From a checkpoint of a small transformer trained on Wikipedia.
Size: 12 layers, 8 heads of 64, MLP 2048 tanh GELU, vocabulary 9360, 43.2M parameters.
Architecture: LayerNorm before each block, learned positions, tied embeddings.
Training: a variant of Muon for these matrices, 833M tokens, 6359 steps.
MLP neurons of a small language model. Each row is named by its layer, matrix (up: input weights; down: output weights) and neuron, and shows model dimensions 0-191. Each number is 500 + 25 x the weight over its row's rms, rounded and kept within 0 to 999. Numbers have three digits each.
After each neuron's rows, "fires on" lists the tokens most often at its 100 highest values on Wikipedia text that the model never trained on. A number after a token or word is its count.

L3.up732:481482536529494495486502515493507518484508533499496530510490503504515493505467524485492529507498471545491518514500489487503462458514470538486501485458544471536494495478535499492467501482476542533525496454480532524489513478501505523530474544480476508477530504483538481483519557487510554530499454543478536482468501511490520461532446506480518469515519534452494468501470496548455504483501514503491490459512501520476478510476446508518491473491501511489450542453512511565506488463496486467498480518532486524528499490472545487498501543530502471478487496551499573468492494471474460499
L3.down732:488491498522501492460515488508507487510488550487534522471499529499495440505510491525487432489489543483511506468504487543560497512480506473506531530517437507544472450471488505495511478536514515509507503488473493511484502522491480516451508487510554529493492532529501510501539516527491496525526516491493473519516462508518485487436451532491470509498460516528514490524477508529505497513486494496509523496499488498510513524526503549488468516540486510492483559473473507497505485521527444512492502518471548515491534478554513487486506493501471503540497527473522517525515481496499483523
fires on: " |" 61, "\n" 13

L3.up908:513505494530497480476529555528512501499476523466560496510498493526450491495509471492479495513499482494505515465476459484504541458545486527495497506529492485551511580480465511488520514525490536476531459512496475493500514467497496458490482491495543525473512533491526507501501476461537525531475484571494481488491515492476505517450438520540536509494531480533489524550517464502501497499468505552508514531510493498509494459483496523478519497487517482483491516501451522514514472457525520506528531492532491495464452518489508490492509503499497502526521524493474522463486450508491491507
L3.down908:456468497488523481507478519562467484476477466476502476502520510487468484477516546460501502525514524523489523511495473469511489477499483530503470519469511558531477474518482518521479496520498517525489519497446496469515507491482533498509492493473534511498490538467483491508514530526463500545466532504487489491549532518553494502484507492481515524505518479536514510465466535536513537498484485502518509531497489489498515520500516491522548484495484476492486555512507495542510485535490495472466487503479538520461468528534532529507487513506464479533471491464516465439477533466494478520
fires on: "-" 36, " well" 8, " for" 6, " Score" 4

L9.up774:513476504491471480504521469491475555488517515483487506512499520493496525477510529456539481480502518464514488486524498470500522519485447488528534477536494501516508501480508472522490478455552518527556533477455506520499515514498477492467506503515490511467513504460539478507528497465481516530488484509502531489506488477557526500531460482471498480494492541495470484526535516479477482535511503502531507529470504533525517550501525497469470467487527527492492506535550537502499516509489472508466475507520469528465456500510530492490524508504516483514550538508473500456544519492513516543
L9.down774:482484480490519459491492499491486489505479520465507496553505527506487494517513511504534502497521524479459518478478490486431481533502526501466482500473506498520518535492508458469488468463512536524462494489507505518450533466473549505447485512511462483505521478507518533474495538535473494493491491490473490493496489534498472494532492524521492485508488505504472488469520499444502532542504440461486525493478569500569528507472495540491514484491490523457494515490501511522491498480549516506469553503501505519509484481550545542533519474496533519445524506503559524483508487509537491510
fires on: "On" 26, " |" 24, " on" 22, " On" 9, "\n" 7, " W" 6

L3.up1039:524475413484507502468464523529497520471526539478517511481485518491455539505511543475502509519509468505487518476527490527514443464519496579484495482452430471522480509528490500544525544471480488474506512515502528490489512498540472502496481495523476514514496528481493544440527528519512487509534481541499502477475479530501502491492464515534505506458469496478441538499514495495535534541513535508494537537502490506511481506468494448461514498510508481515520498511498537504473514546545512493490488546522521501515479484463484503518437492464547487505526513474493460498498451497538525472
L3.down1039:487474505459464504522512451503502489489516493511514514496513478511519525496530494481502477481517506512541472494518504496532526492469474522514513570513510490504505527530468488468500471499500495521519518510500521468522538509475477499475538496535495471444486460502516454524510477482440507529496500520527524512475513526475490518533497481481522534476516536480504514528459448508501468462556473503496500485528513483541514477536469522499527485441511503504504535534482474479491502470532519488511478495511530523502481483486510510505485501510507549530470462505521454499533512505474510513
fires on: " |" 48, "5" 5, "ver" 4, "s:" 4

L3.up1345:504488451505497498517485540517501573522489541514516504467499471545494494485490539506482429514499558470468483514515484467488538517493512511575508512501506455508536480507441503494523515496533523499488554516498485485490497528501466494497515486468507482520532482497533479488530510506490513478461478440469497495544504513472528542508533498517524496513467521463440515514531493593511515482508493486519500542500518519503485515486487459497493488484538518479529484486500530545481456496484490523490507481479552528528488472485454536498513495501448493510520492523453454496459500483485489523
L3.down1345:487495465459465494515487516531519467547507523481507499510486507482498482467531530546517477528513528517502538513493451504492503514433530536501494460532478508520495494511504512503485461517471536492455501490522527465476526462487440475516511481498475494476530526476501486536500490484484500515492557485537510534524523479571474532556517472517526473488469525476478509506521522477500513490508505507517483465519529493526491528543516526518513495457520526497475502470521538477513472494502518506511502541483517505482467491568449476441469499507477526503547509514517510483517484481451547516
fires on: "\n" 25, ":" 18, "s:" 9, " –" 6, " |" 4

L3.up258:492489490494517518548493520517513502506536534465504494515510456453494511467486522455499472491481487541541476482516509515482450485515482510464500493479502480518549514509515491472509515499474519493459477483520490492475465494509486500470518502476508474465514492471514491509503483520501531519512548486465552469506489503454512534555447505459484519485494524479475503481498460513485494517514491481492522464529511515525497488491476533462510523475496518513468521452535511493493493477492473533476473512501554562492484521485536459525467500481474488519521509495549519519498460491501493479
L3.down258:483543432470478490505503490498506526466471526466480532485518471525542474473493509547504503496504535498518506513518494502518485520486516531469473538470519500533554510495480480454520472482491510477502520543495493531515533538532502514511485521456481471470444459466552493520545460519525507495488494535507496442525492493513478530486492461504503442487534524467512470481521453505445466493493507525451477530466485430517501501477456515480493499510516513521491531502488482480481519460444500514529514531474474494524504488513495457524478458491503503525543487525519517501488485500509476485
fires on: "\n" 36, " number" 11, "com" 5, ":" 5, "g" 5, " |" 4

L3.up2000:488476497448490456516482484514505518507510507488546504516516519494510504519480431481505486442487543478510509500543497523526529464455470513551469499498504536519451495458512500479501463504584508498521460501480481537542522532450493488515502513476499484538530483518488504477505462495505500514494505518515513519499515526448466520496505520494466540508481468469443527509495506470475545503472439492519488546542546532527522481503424539488453512520514511544522480454511504525476497484491536544504492505476513527541472512499503526518506496510515507500498520504492516510462495482500546515
L3.down2000:503521453487528524471510494490526488489514474503521489482565458476533526486520485499507511512501537498529506506527491507504496514467510517521492467498545503541512499498512548472500512528533470517559488467477478523508479509464489525465480478443483522520533492469475483473542542481521481518531483500495517509438480465487495496519503502500545508450503527491452497497434502525485547494528476504494465485467505538483509518477512489513513555480505471455542521521527510528517514495453494546451493480476515511536517466461457453482506510518541496481518560494501499481539471429486523496
fires on: " C" 65, " c" 10, "===W" 6, " County" 5

L3.up1894:539495509504503458531489532522505473499510492489517524502549505502531504461528524492511490504539475506515496499535482491544539461543493508514482464451543491505519462475469517520507456513525467533480496515499537529510470567496479488500472481467483498475494479497477485504535491532486524534540541441520481499486485478484544510502539508483523493488482528505481556468476499492511515539511510493511516511532503501499536529487453530501509480478497500533460510488537528479444496470500514549478527513528497492472561472457514542496510525510485506555475486524497500506515485506502475508
L3.down1894:469511495509451487504511529463470484472453519494464506475499523504525508511523460502510473487520504440481504501478482518449451504514494514525496489486448496504525460502464473484488508500518501523487518479492501493520470522516511457513569469507520477491469451504481516508496501485532486507532495483513484535497543457511477545492482453526502506496504505482512512490517505523522470525486482478497518522491514521455460538514464485526518507439468525502488502507527478543532463503483539484518540490476499505500534490501555468544516489489430526487491545473490527519475500525484482546
fires on: "\n" 31, " pro" 23, " Pro" 15, " |" 6, "-0" 5

L3.up1205:523504519500533442496462475477485489500510505486489516479531474499492477482487545499518516480468502489493489503484466500516529450503508523532484508460470489500542474476517487525504490498496515493496540442503474499564513509544479516498521452539536530459456529488481513517501529551506555518501487522487507507466481544486532545526509477562512505503458497472498479485550498506525500509530538483540477500509468532519469512514513483514517502500454534529525497461513514481505496497523491557527507522476524491551519496483502516487482491499525512482550437510525471496490553544525454504
L3.down1205:511482465473502488492487545505467498495472494483481573519481484507532531505495476525497496509530473491512505476521517511497487489453508475520466489523490433498496533470465539502518452458551469476485488460537531471521514488493490509474474511502481544454487507512500527526478498504517456496535520467525458479500520528508447522512519494484541509498518533507491509468447510540522548478520514557476513493565457510493495511536499549562523516495519480513486478558510490469514491482540521519528514499496547462537503457489484503510526524556449510469499501511524482509500502517486487541
fires on: " |" 28, "|---|---|---|---|" 10, "s:" 9, " %" 5, "|---|---|" 5

L9.up1935:494518489492505484485507545471476531539530465554462491503528478508517512487527522469487499510515516480495490506524517507479530510517503489500471471455488487488503499480496491492498529555522489537543453493466496524503537521473513498499499477463489511548542481504480447480528472476512519515521523536518490508467532470474501515507491477539478536474489503507494499532519500497486482502536464480507543486477532486500473535532532458500575507475487501539535488489466508494475515524486479506512508518467532512547521540549552513504506539507545495491477539479518518482441547498492495516
L9.down1935:517480491507503530467541493485505468517537480514557501478465494456494466516489450459496529448465514479539517510548518493495500484495496495524505501547488496503523528537476468500530518483487521477505477543501514496499482491548518511492541484491538520477502515470497502493533485517518494519483489522498523489528528467487471501503451493495517534507524510499504535501512475505426498513505473515466469500478535486482518509509487499501505533472514512499508504512515488509524482497496501505516513475491521514511492525469514540469528483512512507476465533455531485513556490489471526522
fires on: " C" 32, " c" 22, "c" 7

L9.up1567:463508519513521503569515518528514506530472506488489501486517493513520498564491544474475506520484510499474531499524460479490495512522511511471514471482508492503501524504492475505528523530563488479480521506485511469494544497493477454504481524507500482508541491492515486491513493498502533567437517509484496484515515531529505508521519522448493516485535488518504516517477509509527519523497529511496532450492487484521505466484481476491513520484497536500500496466497478509541528514514492538525531535491534480547499510507541528543522527476474500555483490537523484516508486492526508516
L9.down1567:513489491488518522480496501481519478490489516473497518477487443516486474518485477498551507547475469480504499529523482525453517511514475521503504514508486480513454536473490510477534457469524524510465483527481486491539499506460497502499494545498500517510504512498500482535527499500511506493493508514444499512518476519506526500539527512497468479495451471498496524493476487508484536511530516527510523486509466479510548482498468536495506544549488551497484526535505525498532454449533504486487516522509511445490485492526500501551535492521498519498507494488456462470468484450544484540
fires on: " the" 31, " and" 14, "'s" 9, " |" 6, " its" 4, "\n" 4

L9.up1243:488493506516493514491490530511514472509477500478531491536515491547488484487485478518557478486493537521487499497525499506495460458499481515521476442535513563495525481545491503497507521524471518464557535462522473500467508494577518525565533515514471482489502489487533492499537470502480524503510464468456490509480485549519439474537473510498498479510489490526498532514503477501465474512501519481488492510477471482494538500487509464481517550536499517492476496502511464499466476504494482485471465490517501525492517482476475491512488506493509516510483526496475485519509541495503512497
L9.down1243:480528504514510469471531539529496534485514470446536508495509485453547472515467489516475494529478547525458518532477473516525485500497514456468505502484511522503448486498495494524507501544528488523503496503465519467474546533501487469471506472473483562535543507486549509496497524506539501530470434531486514484498505488525491507550524521506474525464546531502524509482497466498510472487520487474505510469534472476442502497527492480496460499495523493499528524511546489480503483517469500492503493494504452525538511476507529542509536459520483538529514502546500513511497514520496485492
fires on: " |" 53, " p" 15, "|" 5, " P" 5

L3.up1208:477492512547498496471499525550541541481502462546508497485481501515452515443529493483520503476556496554469545488514507494488486448483483498540516523528483548503463511502553527521540502500521509483532498513519533498447503514528488476561508554522489510522488524468489502479508527489489484495489492536446553540548520540479489496486478496482469499505503476515462459484488489496488501465468510524542524510507511470526521487528516498524464508503492518475488534477513534520479463500495500504483513491505480545496483497530500477491497482491508453536475537484446486489491483461503507570
L3.down1208:494509486499434491516499434504517425580474514494499494469519541523467499460511500482484505538513455541492444472480517510472503507459491508527490475463522509478512506499478507531478504470531466454537473532496495526477469483447471491492465533510453490527511507435470512520517544470507435518518488487493475485517503534540511477516505500542500534515511488499533551478492483512485527478517504475513508464481486501490507501494496488533501499480498477534496513475527503499491522516487502507476485513493451559481489524508464498502481472528477498510521475530506488488483453488508526514
fires on: "|" 34, " |" 6, " States" 5, ";" 4, " Greek" 4, " " 4

L3.up1192:500497460524520496553478525487471510411502483531502482513474479509541507486512445474538444499489452518505483511493526485556538490486497519468481479479530495509534462487527523511511463490504469516550503521492456483469474508514486506530501541538494533521484512519526499502507512522484512525507515520461496528505496507480510510526486539432496468469507505509512541506532457491489500500514498492480485519474506538508491500490485485496452480495533543524516496570491508537530525550501500510481527509475525521500457487502458446537513512482496487504485502467503521451551494460479490504
L3.down1192:507508501490480493503476473479477504487551525526482551509474510477489492524528507526521538487511501545482484491526485485491492465498480518469530501454474530529552529515498489435458487476530521516466516478507505515518499518465486468503491476474476492496483482474479499542506493490490454559515476533534476497528535509491489499516499515508507511508476495524483500473468495461478487510481530465505494495499515483512498479574519486460476487529548552481526491494584519493460487527501473475465482485508501522486522496500495473502517466506512506449531489540550525432513481515534524563
fires on: " W" 62, " w" 33

L3.up657:479507449513522528465526536507498558508517513457524466534528435494516515522503523488504518503528473497483453493495492530491573502500500509551565494482460468486504523482538504466508540469448526523493527476500535509462531490522497500508440520526500465474471540525499482482564465477513500481479475513491503498477521476500495522493488476530514470490491501473488475480485484497496509468511498487511523478484454517511475524481453513507469457514495515497509445525432464525471498506520534519518525476527479517466490499548491491511467502529584491527525497524477508493489486487490483463
L3.down657:497503517479501501526460453551469474475433489522509488545500548475527513520527452501499496488510473473500481498507483437495491524492479547481491520482467526516434499514508521498444499509508507501500518528486554543482500492488432475521480487507478473554485513488466477445513501496511468507480452505498514502506507543501449460478487489477507534483517460523465496509554494468495503503474529507471531440481529529485488481519511472506535523505523490525523508485508506503517496502498481536497477505492510502489509440456487508498485501467507488491499489516491495447528498511491536510
fires on: "-" 30, "=" 8, " for" 6, " Ste" 4, "ares" 4, " the" 4